Part of a small language model's weights: 6 heads of 32.
MLP neurons of a small language model. Each row is named by its layer, matrix (gate and up: input weights) and neuron, and shows model dimensions 96-159. Each number is 200 + 40 x the weight over its row's rms, rounded and kept within 0 to 999. A neuron's up and down rows have the sign that makes its largest values positive.
After each neuron's rows, "fires after" lists the tokens most often just before its 100 highest values on Wikipedia text that the model never trained on.

L12.gate723,258,122,178,187,146,216,190,166,201,179,112,283,191,192,234,184,256,174,199,277,227,232,227,221,221,235,188,214,278,192,138,209,292,125,236,196,234,194,218,202,160,130,172,195,124,282,232,198,129,186,228,184,267,240,184,134,172,238,233,176,230,126,246,201
L12.up723,207,203,194,266,119,243,228,166,221,222,165,245,172,194,257,168,112,247,195,204,234,225,186,228,254,233,196,248,246,194,84,184,228,213,208,246,226,169,167,171,174,180,167,174,144,232,200,203,163,205,203,235,210,181,192,171,198,214,199,203,236,149,190,145
fires after: " on", "On", " On", " |", ":"

L11.gate601,207,210,179,156,182,234,150,170,202,175,129,203,180,241,196,98,185,200,203,214,224,123,153,224,154,175,239,240,265,233,235,193,245,245,221,185,135,215,196,196,208,219,241,140,229,206,222,156,131,135,210,231,230,269,282,153,130,216,176,199,204,199,183,209
L11.up601,161,207,155,220,214,181,297,143,154,188,231,254,173,231,266,228,238,154,141,138,178,192,229,189,258,230,166,239,188,285,88,181,179,193,208,225,218,127,176,164,143,188,210,168,163,269,212,228,204,119,200,200,165,185,218,225,192,184,139,179,239,101,176,247
fires after: "0", "9", "\n", " ", "–"

L2.gate373,198,240,210,188,205,167,257,176,223,189,151,181,193,175,198,267,229,238,266,133,180,175,295,177,222,248,211,152,250,220,199,134,187,241,205,184,264,228,253,219,190,173,203,139,216,166,238,211,295,206,245,164,195,149,212,264,202,175,224,253,221,228,154,103
L2.up373,207,159,197,152,180,188,168,158,181,253,160,245,298,256,183,228,253,158,280,154,146,185,192,193,118,223,187,301,214,189,182,199,172,183,219,164,254,205,184,261,170,201,188,108,200,243,189,189,250,210,229,148,204,194,221,210,217,237,199,143,142,201,185,236
fires after: "0", "1", "9", " pract"

L10.gate242,149,180,182,221,156,220,240,186,200,196,197,247,170,194,247,144,207,166,186,199,196,234,202,159,152,167,176,150,270,187,236,237,221,158,255,219,211,171,197,247,213,200,121,134,258,241,236,148,206,240,202,184,254,178,201,233,221,193,230,229,203,212,199,219
L10.up242,143,153,195,254,232,113,241,203,206,183,224,225,162,155,191,195,215,61,238,163,215,206,248,200,251,196,228,200,230,104,246,205,211,210,189,179,202,256,216,235,204,197,233,164,247,227,175,147,204,153,164,224,200,268,222,264,201,175,277,227,145,177,196,240
fires after: ".", "\n", ",", " that"

L7.gate418,190,205,227,259,200,150,223,187,204,161,137,228,184,258,147,213,105,173,167,227,215,148,138,232,173,188,213,163,199,139,249,131,212,219,213,187,225,169,211,194,206,143,173,196,198,130,168,195,279,144,250,152,283,219,243,190,184,246,132,203,237,240,155,204
L7.up418,181,256,214,172,203,192,217,188,219,202,173,205,224,187,203,146,180,140,214,156,161,211,268,258,207,252,205,200,134,179,260,217,247,136,146,139,247,189,188,202,113,161,259,196,201,265,185,195,233,177,179,238,159,201,251,195,149,252,141,210,198,114,207,141
fires after: "1", " ", "0", "9", " ("

L6.gate471,201,235,206,189,179,195,243,295,246,163,194,180,194,225,191,221,219,247,258,281,169,180,149,166,250,243,192,174,138,163,69,201,220,178,165,230,211,281,186,276,222,224,199,146,212,246,157,212,250,231,227,214,166,185,160,166,239,163,185,245,243,222,172,216
L6.up471,249,161,127,207,192,174,242,124,216,195,222,235,153,249,224,113,125,229,163,157,223,256,208,149,163,203,234,189,146,180,225,225,129,220,153,167,217,177,252,262,153,252,214,245,161,150,253,226,216,217,228,248,196,240,240,212,134,240,180,170,251,224,201,200
fires after: " S", " V", " W", " K", " L"

L3.gate549,247,258,257,172,248,202,218,273,198,213,205,178,104,176,316,205,223,185,226,187,169,238,235,160,185,224,243,297,172,189,174,190,214,223,172,207,195,156,197,145,110,184,209,264,247,202,233,191,227,194,215,262,287,114,207,207,185,197,170,256,227,216,205,201
L3.up549,237,153,255,157,191,136,202,156,241,264,239,177,243,197,153,253,231,124,255,185,231,229,230,153,149,201,172,180,247,112,195,200,196,160,241,183,128,150,212,158,196,199,241,188,188,239,225,167,121,165,214,153,145,126,234,221,90,190,218,256,186,247,181,267
fires after: "\n", ",", "."

L4.gate171,191,179,199,189,215,148,255,261,176,204,123,254,163,188,226,144,181,188,184,182,185,194,210,168,228,172,231,196,192,177,155,114,238,115,216,217,208,153,232,111,208,193,137,255,143,275,150,239,216,202,170,214,168,203,205,203,178,274,150,220,245,113,180,213
L4.up171,291,244,246,257,179,163,203,233,126,127,189,236,181,295,213,174,123,256,118,167,270,147,189,245,158,207,139,227,241,149,175,228,177,164,171,130,235,184,167,207,228,237,183,206,186,210,256,135,205,225,214,225,172,218,176,207,261,201,177,209,219,233,195,222
fires after: " |", " B", " C", " A", " M", "|"

L10.gate453,200,197,126,184,178,235,236,261,235,174,192,207,220,255,172,204,203,192,213,166,148,129,188,168,211,128,206,204,179,200,204,233,311,228,257,141,251,162,164,295,214,151,133,170,211,186,195,224,211,206,193,164,229,228,202,242,275,173,201,151,234,187,125,296
L10.up453,229,138,217,243,164,232,176,246,153,276,158,202,174,206,129,163,214,201,165,250,246,246,220,155,178,178,222,194,202,247,179,167,152,173,132,238,223,183,208,207,235,195,182,241,207,189,204,213,244,189,174,166,124,145,201,179,176,211,152,178,215,236,227,137
fires after: "9", "8", "7"

L10.gate210,195,153,299,173,194,205,175,150,137,190,160,170,186,211,199,220,139,234,204,256,240,172,185,212,181,176,165,227,202,239,166,224,109,174,167,279,175,234,181,172,207,146,171,202,228,177,239,214,186,150,227,240,230,176,194,228,255,256,156,223,178,204,86,151
L10.up210,177,206,230,106,139,199,204,122,204,177,161,155,207,228,188,76,160,269,156,119,232,258,168,171,165,207,219,242,266,149,222,151,135,155,250,223,289,235,262,207,173,203,200,170,213,162,192,195,245,243,115,203,157,206,162,208,209,227,260,158,228,170,249,110
fires after: "\n", "|", "-"

L6.gate464,197,218,221,194,233,168,177,156,153,218,213,118,201,179,203,238,185,200,312,204,217,161,157,236,186,198,197,233,196,176,307,131,240,226,209,156,191,222,203,190,240,142,111,230,174,165,153,224,229,235,234,186,264,171,229,166,309,227,231,189,271,230,134,126
L6.up464,233,163,168,227,196,227,153,133,175,217,195,191,237,94,243,237,261,185,279,172,217,214,241,225,181,260,180,185,213,230,225,204,197,193,153,224,165,149,102,159,142,167,200,195,256,260,178,173,207,264,237,232,175,247,249,153,246,240,270,228,175,253,212,159
fires after: "1", " ", "9", "–"

L2.gate432,265,191,232,199,266,186,231,223,241,170,247,173,236,122,262,181,178,192,258,199,108,168,231,174,177,244,243,207,173,172,208,217,176,180,226,222,185,225,132,151,231,230,258,164,218,161,189,141,142,250,152,164,182,251,207,262,164,244,227,187,161,135,188,221
L2.up432,164,208,150,210,230,239,252,223,198,209,174,215,161,216,236,159,153,168,178,172,165,222,159,200,133,172,254,230,220,225,180,226,229,178,224,199,150,207,213,223,254,237,192,239,153,199,235,142,178,220,207,195,264,222,190,186,152,235,159,187,220,168,211,245
fires after: " ", "–", " .", ".", " −"

L4.gate739,200,184,204,116,210,195,238,170,130,165,221,218,184,83,319,191,245,191,215,266,247,227,163,258,205,181,179,200,183,190,194,188,233,204,217,136,176,184,186,168,189,204,236,185,228,232,241,227,253,141,222,240,209,198,281,219,184,120,158,262,251,233,160,296
L4.up739,163,148,186,179,206,172,217,232,189,133,214,157,211,218,238,170,219,203,217,220,196,191,195,181,173,267,164,183,239,170,253,114,113,224,197,222,279,264,253,190,232,270,201,238,243,142,176,236,279,195,239,199,274,280,239,141,156,204,92,204,194,258,250,220
fires after: " (", " ", " \"", "-", " $"

L11.gate205,198,225,135,105,256,190,200,167,230,173,216,226,187,192,200,203,185,232,183,202,222,263,290,165,242,245,219,210,204,147,260,241,229,271,259,198,237,235,155,197,155,200,191,200,198,204,243,283,164,205,210,192,222,262,241,189,229,252,202,272,223,141,177,187
L11.up205,222,257,202,186,246,274,161,228,154,232,219,166,258,175,189,196,297,198,298,195,142,201,218,168,181,210,260,230,220,251,167,159,237,260,203,176,266,150,149,246,172,203,169,140,199,146,235,116,214,168,221,153,222,286,207,214,188,274,202,167,250,209,161,268
fires after: "2", " ", "1"

L11.gate595,188,250,197,178,251,251,213,242,118,200,237,184,199,201,227,128,257,176,195,130,242,215,280,166,206,180,160,239,259,184,167,174,219,233,199,204,180,213,281,174,259,187,160,277,228,159,203,156,198,207,241,143,207,225,275,187,200,188,205,296,152,154,227,168
L11.up595,236,167,240,257,185,224,175,229,160,241,185,198,223,168,236,290,176,224,140,192,163,286,208,155,234,171,215,208,206,221,207,193,191,199,198,221,185,210,174,234,160,183,178,172,178,209,296,162,230,184,131,222,145,222,204,192,187,225,278,198,126,203,167,220
fires after: "1", "0", "-", "2", "9"

L7.gate706,141,208,201,280,214,184,248,158,202,216,147,213,180,235,194,165,179,271,201,162,228,215,232,167,148,150,209,240,131,145,136,147,209,149,197,171,207,241,238,195,218,174,156,302,174,160,245,252,347,137,213,158,213,182,205,200,167,174,232,194,241,134,224,181
L7.up706,188,174,265,203,171,202,202,221,222,256,232,243,243,220,171,165,205,265,235,192,210,241,275,178,182,203,130,218,243,176,89,254,244,194,225,161,226,174,287,172,243,161,123,164,199,213,234,249,217,194,163,182,185,266,190,114,155,188,202,190,245,149,214,233
fires after: "\n", ")", " History"

L3.gate266,183,239,203,169,130,278,231,222,184,168,150,187,189,170,223,199,219,223,210,305,228,274,252,204,190,169,195,225,253,197,244,119,304,157,221,217,136,199,194,171,241,260,146,222,198,204,196,221,187,159,263,153,165,254,247,264,235,204,190,222,157,186,143,195
L3.up266,229,221,229,154,251,199,146,168,187,202,180,192,167,245,128,228,212,245,157,182,206,264,250,92,217,224,226,184,219,119,261,185,172,175,219,219,180,191,158,249,179,184,184,168,243,169,191,165,215,237,252,178,144,199,155,199,201,220,178,236,200,221,169,175
fires after: "1", "2", "3", " Per"

L10.gate94,116,201,201,259,83,253,196,240,178,240,215,181,203,208,196,214,171,191,174,237,269,180,169,233,162,199,216,215,149,102,175,196,259,117,212,188,160,230,205,262,282,150,154,264,201,155,238,232,183,155,234,166,162,156,199,170,187,223,218,172,225,152,152,165
L10.up94,210,226,230,228,212,237,220,195,224,166,183,207,228,167,202,223,250,228,191,225,219,164,219,249,189,200,207,184,133,147,102,228,195,178,125,218,153,202,199,169,216,202,202,204,261,268,232,213,151,201,259,168,149,187,152,177,161,146,239,260,262,137,212,149
fires after: " =", ")", ":", "\n"

L4.gate494,134,319,165,235,215,190,211,174,205,208,196,120,198,158,220,141,178,182,254,191,255,147,223,272,274,259,192,255,163,105,186,194,224,198,241,232,212,245,173,240,220,226,212,229,143,245,218,191,188,282,204,241,177,234,222,207,230,153,218,210,231,139,130,148
L4.up494,128,289,272,179,174,100,251,174,250,266,203,201,148,224,188,65,242,155,224,311,174,184,203,265,190,238,194,183,220,192,209,163,156,193,194,204,185,190,243,129,159,268,209,215,265,158,178,153,251,232,219,219,253,237,215,151,112,180,148,233,276,133,255,231
fires after: " "

L2.gate217,167,180,161,159,191,251,130,181,225,140,196,155,148,218,197,156,156,226,189,204,163,196,136,249,150,130,144,190,216,230,236,159,261,154,148,218,200,194,256,213,230,245,193,203,182,227,244,128,187,222,148,218,277,223,144,167,222,201,241,167,188,203,173,225
L2.up217,207,295,119,268,247,210,189,178,242,176,283,241,127,154,273,213,174,217,161,159,260,177,218,194,223,215,242,215,201,203,209,241,180,200,253,229,269,155,171,157,207,164,212,170,168,148,204,245,154,139,183,126,151,262,168,174,277,246,186,145,219,112,221,246
fires after: "\n"

L7.gate501,226,239,243,204,188,216,237,240,207,261,106,179,184,176,159,131,186,151,261,207,192,236,203,181,191,225,228,202,186,136,181,199,123,199,246,180,260,210,241,179,259,251,193,191,191,211,216,234,208,180,191,155,254,149,176,161,237,165,185,220,168,190,240,208
L7.up501,205,203,221,113,176,133,176,222,202,233,173,257,171,190,145,130,153,226,152,216,182,151,169,145,221,240,220,282,183,153,231,235,165,176,147,226,172,104,125,203,193,210,207,189,205,153,217,184,277,205,206,247,196,237,238,192,130,219,174,182,167,135,194,281
fires after: ".", " K", " V", " of", " S", "K"

L3.gate428,189,200,203,211,111,216,142,209,160,228,105,218,243,173,204,172,149,187,163,145,264,179,159,208,182,213,198,162,226,157,228,176,196,214,202,232,239,147,216,236,239,169,172,167,204,202,206,238,215,235,248,214,207,238,224,232,155,114,160,197,202,136,210,233
L3.up428,228,308,249,232,152,209,221,148,168,186,186,152,206,148,130,210,205,212,156,192,278,259,224,207,155,191,250,267,152,187,268,190,195,268,216,220,148,194,218,176,195,150,147,197,235,183,202,193,223,198,246,180,182,149,186,232,158,251,131,277,206,163,136,167
fires after: "1", " ", "9", "2", " ("

L2.gate568,187,236,232,130,244,227,238,261,184,180,172,206,146,166,197,175,141,274,238,233,209,189,190,238,294,224,230,180,219,99,185,172,232,219,210,244,190,207,135,242,199,229,188,212,231,172,229,211,161,239,295,152,227,274,214,182,204,144,251,198,141,187,190,152
L2.up568,178,166,170,224,161,186,146,194,239,193,250,236,263,159,205,223,213,159,173,190,229,258,245,212,140,182,171,149,203,231,209,257,247,206,194,180,187,252,188,181,197,162,234,282,236,247,223,158,142,190,152,173,90,140,150,214,169,248,222,179,216,284,204,151
fires after: " (", "\n", "-", ".", "===", "°"

L6.gate698,204,238,168,257,223,246,182,200,307,78,128,233,180,189,175,135,222,206,140,230,282,209,207,277,193,190,139,275,200,147,96,160,216,105,227,245,161,283,242,204,216,278,158,201,213,195,187,278,182,271,241,207,168,225,176,216,188,208,180,172,252,221,174,231
L6.up698,167,227,266,285,208,154,228,204,261,145,217,233,169,208,220,74,231,233,158,216,214,246,218,201,210,111,170,182,233,181,149,176,162,169,224,188,208,230,219,108,162,223,152,144,161,152,191,240,172,203,269,229,298,211,188,207,194,192,194,212,244,146,281,226
fires after: " |"

L4.gate273,237,227,154,271,267,179,207,161,251,258,186,226,228,164,213,146,205,170,231,218,284,272,180,224,249,197,217,249,208,135,167,189,166,206,143,269,245,232,147,156,177,197,207,214,251,248,105,233,188,277,221,188,151,177,180,164,174,224,211,235,204,172,168,217
L4.up273,174,149,165,162,225,182,187,154,256,139,173,234,190,108,214,161,218,203,176,212,224,199,107,231,173,149,200,250,212,196,229,231,177,216,213,165,166,147,202,201,174,244,222,245,185,180,217,222,162,215,316,210,227,190,265,157,205,121,178,211,161,118,206,208
fires after: " |", ",", " the"

L3.gate522,202,153,155,161,135,171,165,225,217,166,195,227,191,216,241,210,236,199,235,171,248,160,171,207,182,226,223,157,227,141,219,248,275,174,221,204,198,179,227,260,214,210,171,260,170,182,194,219,257,220,240,267,199,192,221,180,213,170,152,209,183,200,190,264
L3.up522,137,251,204,198,226,178,112,120,151,253,232,223,110,186,127,238,185,226,216,208,245,221,197,150,124,160,158,215,229,235,182,205,214,186,149,231,215,199,176,188,134,193,213,161,264,299,206,214,193,167,215,250,208,116,236,148,131,245,215,136,125,195,238,200
fires after: "7", "1", "8", "2", "0"

L2.gate192,137,220,188,118,128,253,154,185,224,192,279,234,179,223,156,167,212,171,155,227,156,111,154,238,226,124,243,74,199,219,169,191,181,114,115,164,200,118,202,194,294,193,218,238,223,146,258,239,163,177,245,236,186,178,172,112,165,225,122,263,194,177,227,219
L2.up192,130,167,255,193,134,241,204,177,197,258,185,159,250,217,201,172,223,178,121,144,213,211,202,228,195,148,168,217,196,187,125,170,224,269,170,210,264,154,210,195,261,242,226,181,229,193,218,237,141,212,229,232,231,186,249,187,218,165,252,150,158,220,156,165
fires after: ".", "\n", "9", "0", "3"

L7.gate73,158,174,260,228,162,177,228,171,239,176,174,250,167,209,236,218,244,151,276,251,139,165,182,194,191,181,174,165,160,157,251,194,236,162,193,169,224,144,177,145,200,205,222,208,185,139,206,200,167,219,243,143,218,181,177,161,255,112,193,253,213,239,199,225
L7.up73,172,218,189,170,166,182,170,182,176,160,162,268,146,249,158,237,171,158,160,186,155,234,253,135,156,187,178,199,159,207,264,293,224,130,161,203,184,142,250,173,120,162,188,275,246,132,232,216,183,165,151,222,212,156,172,76,169,203,156,223,207,216,271,237
fires after: ",", ";", "),"

L12.gate106,160,122,224,181,130,261,190,203,198,197,201,242,185,206,229,146,188,272,226,229,250,191,214,223,173,186,249,172,255,259,221,162,244,200,173,198,191,220,258,200,137,220,138,168,161,237,205,195,197,196,170,170,199,192,209,229,165,131,239,80,197,194,227,194
L12.up106,226,142,153,203,167,259,177,221,217,158,207,234,170,236,189,211,214,226,193,195,246,236,265,146,146,261,241,215,177,201,227,241,248,220,166,220,273,113,206,191,248,248,241,191,193,200,255,146,259,215,279,164,182,167,177,167,241,164,234,243,192,167,181,277
fires after: "\n"

L3.gate5,215,206,179,160,177,125,204,206,185,225,127,200,165,112,267,248,277,234,206,196,163,221,152,209,158,218,281,150,197,182,226,137,181,269,178,184,190,165,230,181,281,233,226,258,235,137,264,174,227,181,247,234,217,204,205,193,215,151,221,206,220,198,220,265
L3.up5,194,212,186,192,178,184,187,140,144,150,184,235,175,207,137,184,242,157,168,274,265,205,236,247,157,209,186,215,169,198,284,195,213,194,95,234,253,185,200,186,252,190,204,215,189,295,220,218,207,178,189,217,203,184,242,148,226,170,159,266,145,154,243,159
fires after: ".", ",", " that"

L10.gate208,161,250,219,249,158,216,209,160,184,183,203,193,197,195,214,208,152,214,211,255,202,180,164,195,287,215,163,155,176,220,197,257,181,241,154,191,189,145,229,253,221,219,156,225,235,210,202,183,232,184,213,208,181,198,167,198,179,266,102,212,249,201,114,220
L10.up208,206,237,163,221,257,147,277,213,213,111,160,213,210,186,176,220,200,224,142,158,181,253,154,204,152,204,129,179,224,209,201,192,214,238,223,269,220,272,195,216,244,219,191,288,229,182,172,141,124,195,198,120,151,160,223,215,219,246,143,273,192,135,224,199
fires after: ".", "1"

L10.gate207,249,274,232,165,148,208,190,239,208,239,216,212,193,240,204,189,123,182,119,226,234,172,192,207,245,205,184,212,241,277,248,123,227,112,132,218,189,230,300,204,171,243,182,212,247,270,224,255,194,218,138,196,187,190,204,250,170,167,123,199,235,234,247,250
L10.up207,218,192,237,180,231,202,176,180,194,174,212,228,156,94,255,195,121,250,234,183,236,193,191,254,207,206,256,162,259,196,124,237,219,165,223,158,158,272,118,217,184,219,231,248,176,285,148,159,131,214,232,180,171,258,149,246,218,242,244,264,240,121,171,234
fires after: "\n"

L11.gate336,283,141,261,154,216,214,248,163,161,189,156,190,240,146,207,174,155,204,222,264,189,185,154,192,276,214,233,218,233,132,234,200,269,130,238,240,146,198,106,252,189,157,162,200,168,232,217,233,199,253,257,158,242,235,240,218,208,195,195,254,185,173,182,232
L11.up336,226,176,194,170,182,205,221,177,174,151,206,159,196,161,264,195,193,214,205,163,155,217,195,198,194,204,238,264,234,188,167,117,233,172,264,206,209,209,211,174,189,184,196,163,184,224,282,239,238,165,169,137,296,245,163,192,134,191,263,202,222,114,222,257
fires after: " ", " (", " had"

L3.gate371,145,308,206,148,181,167,179,227,248,257,192,213,188,245,228,201,148,219,174,208,161,245,240,247,212,262,258,231,186,196,294,191,223,170,153,236,231,190,302,151,195,240,239,206,256,167,246,189,178,150,250,248,206,157,230,221,221,196,188,223,270,199,270,211
L3.up371,146,196,157,167,190,230,243,170,292,205,190,186,145,243,230,245,150,168,169,190,215,134,160,170,156,162,180,190,198,181,221,119,179,193,227,221,205,205,171,261,187,74,234,147,178,199,236,248,160,190,210,237,207,216,234,294,201,169,167,139,232,202,204,168
fires after: "\n", " (", ".", " |", "|"

L12.gate400,198,216,272,190,226,188,239,190,145,157,243,158,269,152,199,239,122,195,191,148,150,141,225,190,206,193,210,176,201,222,192,211,151,308,243,243,240,196,196,258,180,154,157,224,244,185,216,173,135,169,232,192,228,192,204,231,168,208,135,193,262,235,153,144
L12.up400,192,246,187,243,158,225,216,210,212,269,167,207,184,222,204,244,224,192,253,181,127,229,268,186,157,200,185,179,115,191,331,216,257,156,186,207,203,245,178,109,208,172,259,210,309,226,234,232,181,204,160,154,191,155,121,207,237,221,242,178,188,159,254,200
fires after: " ", "1"

L7.gate593,187,166,211,237,112,193,227,134,239,255,143,175,197,224,235,205,140,221,218,181,238,190,147,216,227,170,196,153,167,162,133,196,199,157,284,150,158,196,239,204,183,206,154,225,190,193,181,183,225,259,247,230,187,259,211,191,138,203,80,141,181,214,263,207
L7.up593,156,233,143,207,208,241,198,226,209,133,143,175,113,126,267,200,180,120,248,160,219,184,153,193,259,181,181,204,220,176,167,209,216,206,222,208,239,177,149,90,121,167,173,197,200,158,214,167,203,278,202,188,271,175,266,210,222,174,212,245,206,169,201,228
fires after: " |", "\n", ":"

L12.gate469,207,242,210,170,153,183,218,161,193,172,184,156,207,182,237,110,173,134,249,156,278,244,150,291,250,182,205,188,182,234,239,149,221,208,253,232,151,160,262,235,191,240,176,206,218,217,193,117,202,174,138,193,197,245,301,260,233,226,236,237,145,125,209,190
L12.up469,183,167,154,232,194,227,181,158,235,125,199,206,187,199,185,202,167,307,138,186,269,160,208,176,201,187,171,188,200,224,206,214,176,232,265,154,210,198,208,198,289,186,218,168,150,242,236,149,157,193,218,206,200,198,268,211,204,174,129,136,203,184,171,189
fires after: " ", "|", "–", "0", " |", "9"

L3.gate766,198,179,192,181,171,212,190,184,206,201,209,213,230,197,232,223,149,163,205,211,182,227,218,246,219,190,248,184,137,187,198,261,269,171,161,276,242,133,161,181,205,213,207,213,214,173,257,186,207,168,220,207,205,99,182,227,182,225,229,197,177,250,229,205
L3.up766,142,158,153,208,225,234,270,250,164,228,243,159,171,202,149,177,181,221,218,128,212,208,211,183,223,165,158,259,241,168,142,208,170,262,217,156,256,227,272,173,172,209,182,213,174,150,96,200,253,269,181,187,243,198,189,251,201,119,249,102,150,273,183,230
fires after: "\n"

L11.gate420,182,261,158,220,170,199,174,187,181,119,173,231,186,170,210,194,234,151,227,229,216,245,262,168,121,220,245,216,210,138,200,227,237,249,167,225,170,82,190,174,135,244,172,190,179,173,161,143,248,170,266,192,173,174,243,211,160,165,245,182,198,234,199,208
L11.up420,312,221,213,219,191,159,172,158,174,163,180,129,227,191,225,206,219,143,199,254,271,166,246,179,199,216,226,169,278,196,173,148,175,240,231,223,174,124,186,175,180,169,162,180,248,217,168,187,156,230,238,208,191,215,216,155,191,135,267,207,173,146,190,200
fires after: " ", "2", " −", "3", "1", "4"

L10.gate403,209,241,154,182,175,217,249,196,172,185,173,206,189,216,232,209,222,207,201,264,150,263,245,201,223,251,146,235,200,171,228,233,249,134,163,178,143,178,283,167,211,199,156,267,216,240,92,265,184,215,187,205,145,162,190,228,221,144,115,187,261,167,245,170
L10.up403,227,207,213,130,223,188,217,175,221,217,240,191,193,204,142,137,211,179,131,185,193,203,236,145,229,115,209,199,250,229,204,223,163,269,179,214,204,160,200,219,143,211,190,198,196,216,214,264,279,244,230,221,208,143,216,277,212,206,187,98,240,143,234,151
fires after: "\n", " |", " "

L2.gate188,141,198,266,190,176,251,218,212,199,228,188,186,214,231,249,188,246,215,263,199,222,227,193,149,202,228,198,173,165,164,165,217,153,159,211,205,161,171,216,196,236,187,238,241,186,267,162,220,170,234,200,303,174,222,229,127,233,155,241,228,184,197,148,231
L2.up188,275,269,225,231,193,110,230,217,250,205,226,218,147,246,167,170,233,201,281,177,184,129,270,213,181,271,176,214,138,197,148,224,203,145,163,152,168,190,189,146,239,183,248,129,231,198,133,167,228,249,226,229,119,184,174,263,217,227,210,191,285,168,158,168
fires after: "–", " ", "_", " (", " f"

L7.gate110,155,161,157,263,188,214,226,237,199,204,114,219,182,186,178,158,177,203,170,215,213,223,199,264,220,148,186,234,135,159,195,199,229,189,173,174,128,212,245,132,169,266,131,233,174,162,139,216,259,276,244,185,280,203,223,148,217,181,209,232,189,164,238,200
L7.up110,158,148,226,226,247,201,211,319,197,155,172,184,143,204,161,161,209,189,193,196,167,200,225,182,230,134,213,263,178,235,199,154,161,207,191,291,145,154,239,190,192,140,195,114,162,165,138,252,169,203,211,192,233,201,264,177,200,220,209,165,240,193,233,238
fires after: " |", " l", " L", " D"

L11.gate576,150,159,228,187,203,159,232,211,196,216,215,247,200,167,205,102,175,131,172,175,221,206,199,124,168,153,192,210,212,233,222,190,238,217,257,178,202,176,173,232,228,184,187,251,206,212,255,190,93,145,272,186,186,211,274,177,239,215,196,280,208,159,177,202
L11.up576,150,214,177,155,267,177,216,205,194,232,136,175,227,155,147,177,184,131,198,140,210,172,243,191,230,185,176,158,167,177,213,223,222,246,262,198,255,142,164,182,194,196,253,99,176,155,275,183,140,286,270,181,211,129,166,186,193,210,222,149,129,248,203,153
fires after: " ", "1", "2"

L10.gate341,202,187,215,126,235,225,178,171,190,157,243,251,120,106,187,173,178,139,231,208,123,231,208,184,165,205,225,231,151,261,229,170,171,233,187,197,216,140,246,260,263,201,179,220,136,141,176,131,243,247,196,191,243,206,183,136,201,220,219,191,196,195,285,180
L10.up341,235,228,201,253,222,240,190,222,163,269,244,190,136,222,263,156,146,303,203,219,225,175,206,188,258,267,219,252,232,226,148,178,156,205,197,157,231,226,180,229,212,191,173,166,216,154,159,114,147,179,249,199,144,202,220,223,189,203,203,229,252,254,167,227
fires after: ",", " that", " where", " the", "\n"

L2.gate725,199,211,164,232,147,267,131,260,170,187,233,113,191,193,229,210,159,146,189,182,171,217,212,256,124,187,239,182,170,192,183,183,225,211,249,201,246,169,229,224,207,201,165,140,197,167,271,151,322,177,160,137,150,218,129,209,221,215,217,149,185,255,170,182
L2.up725,94,233,224,281,186,257,129,235,238,202,126,201,272,187,266,233,88,163,192,152,226,166,224,243,198,213,196,249,219,239,173,204,197,254,267,260,146,168,243,251,196,214,205,294,198,143,147,207,220,198,196,199,227,230,180,174,183,139,174,184,202,166,178,182
fires after: "\n"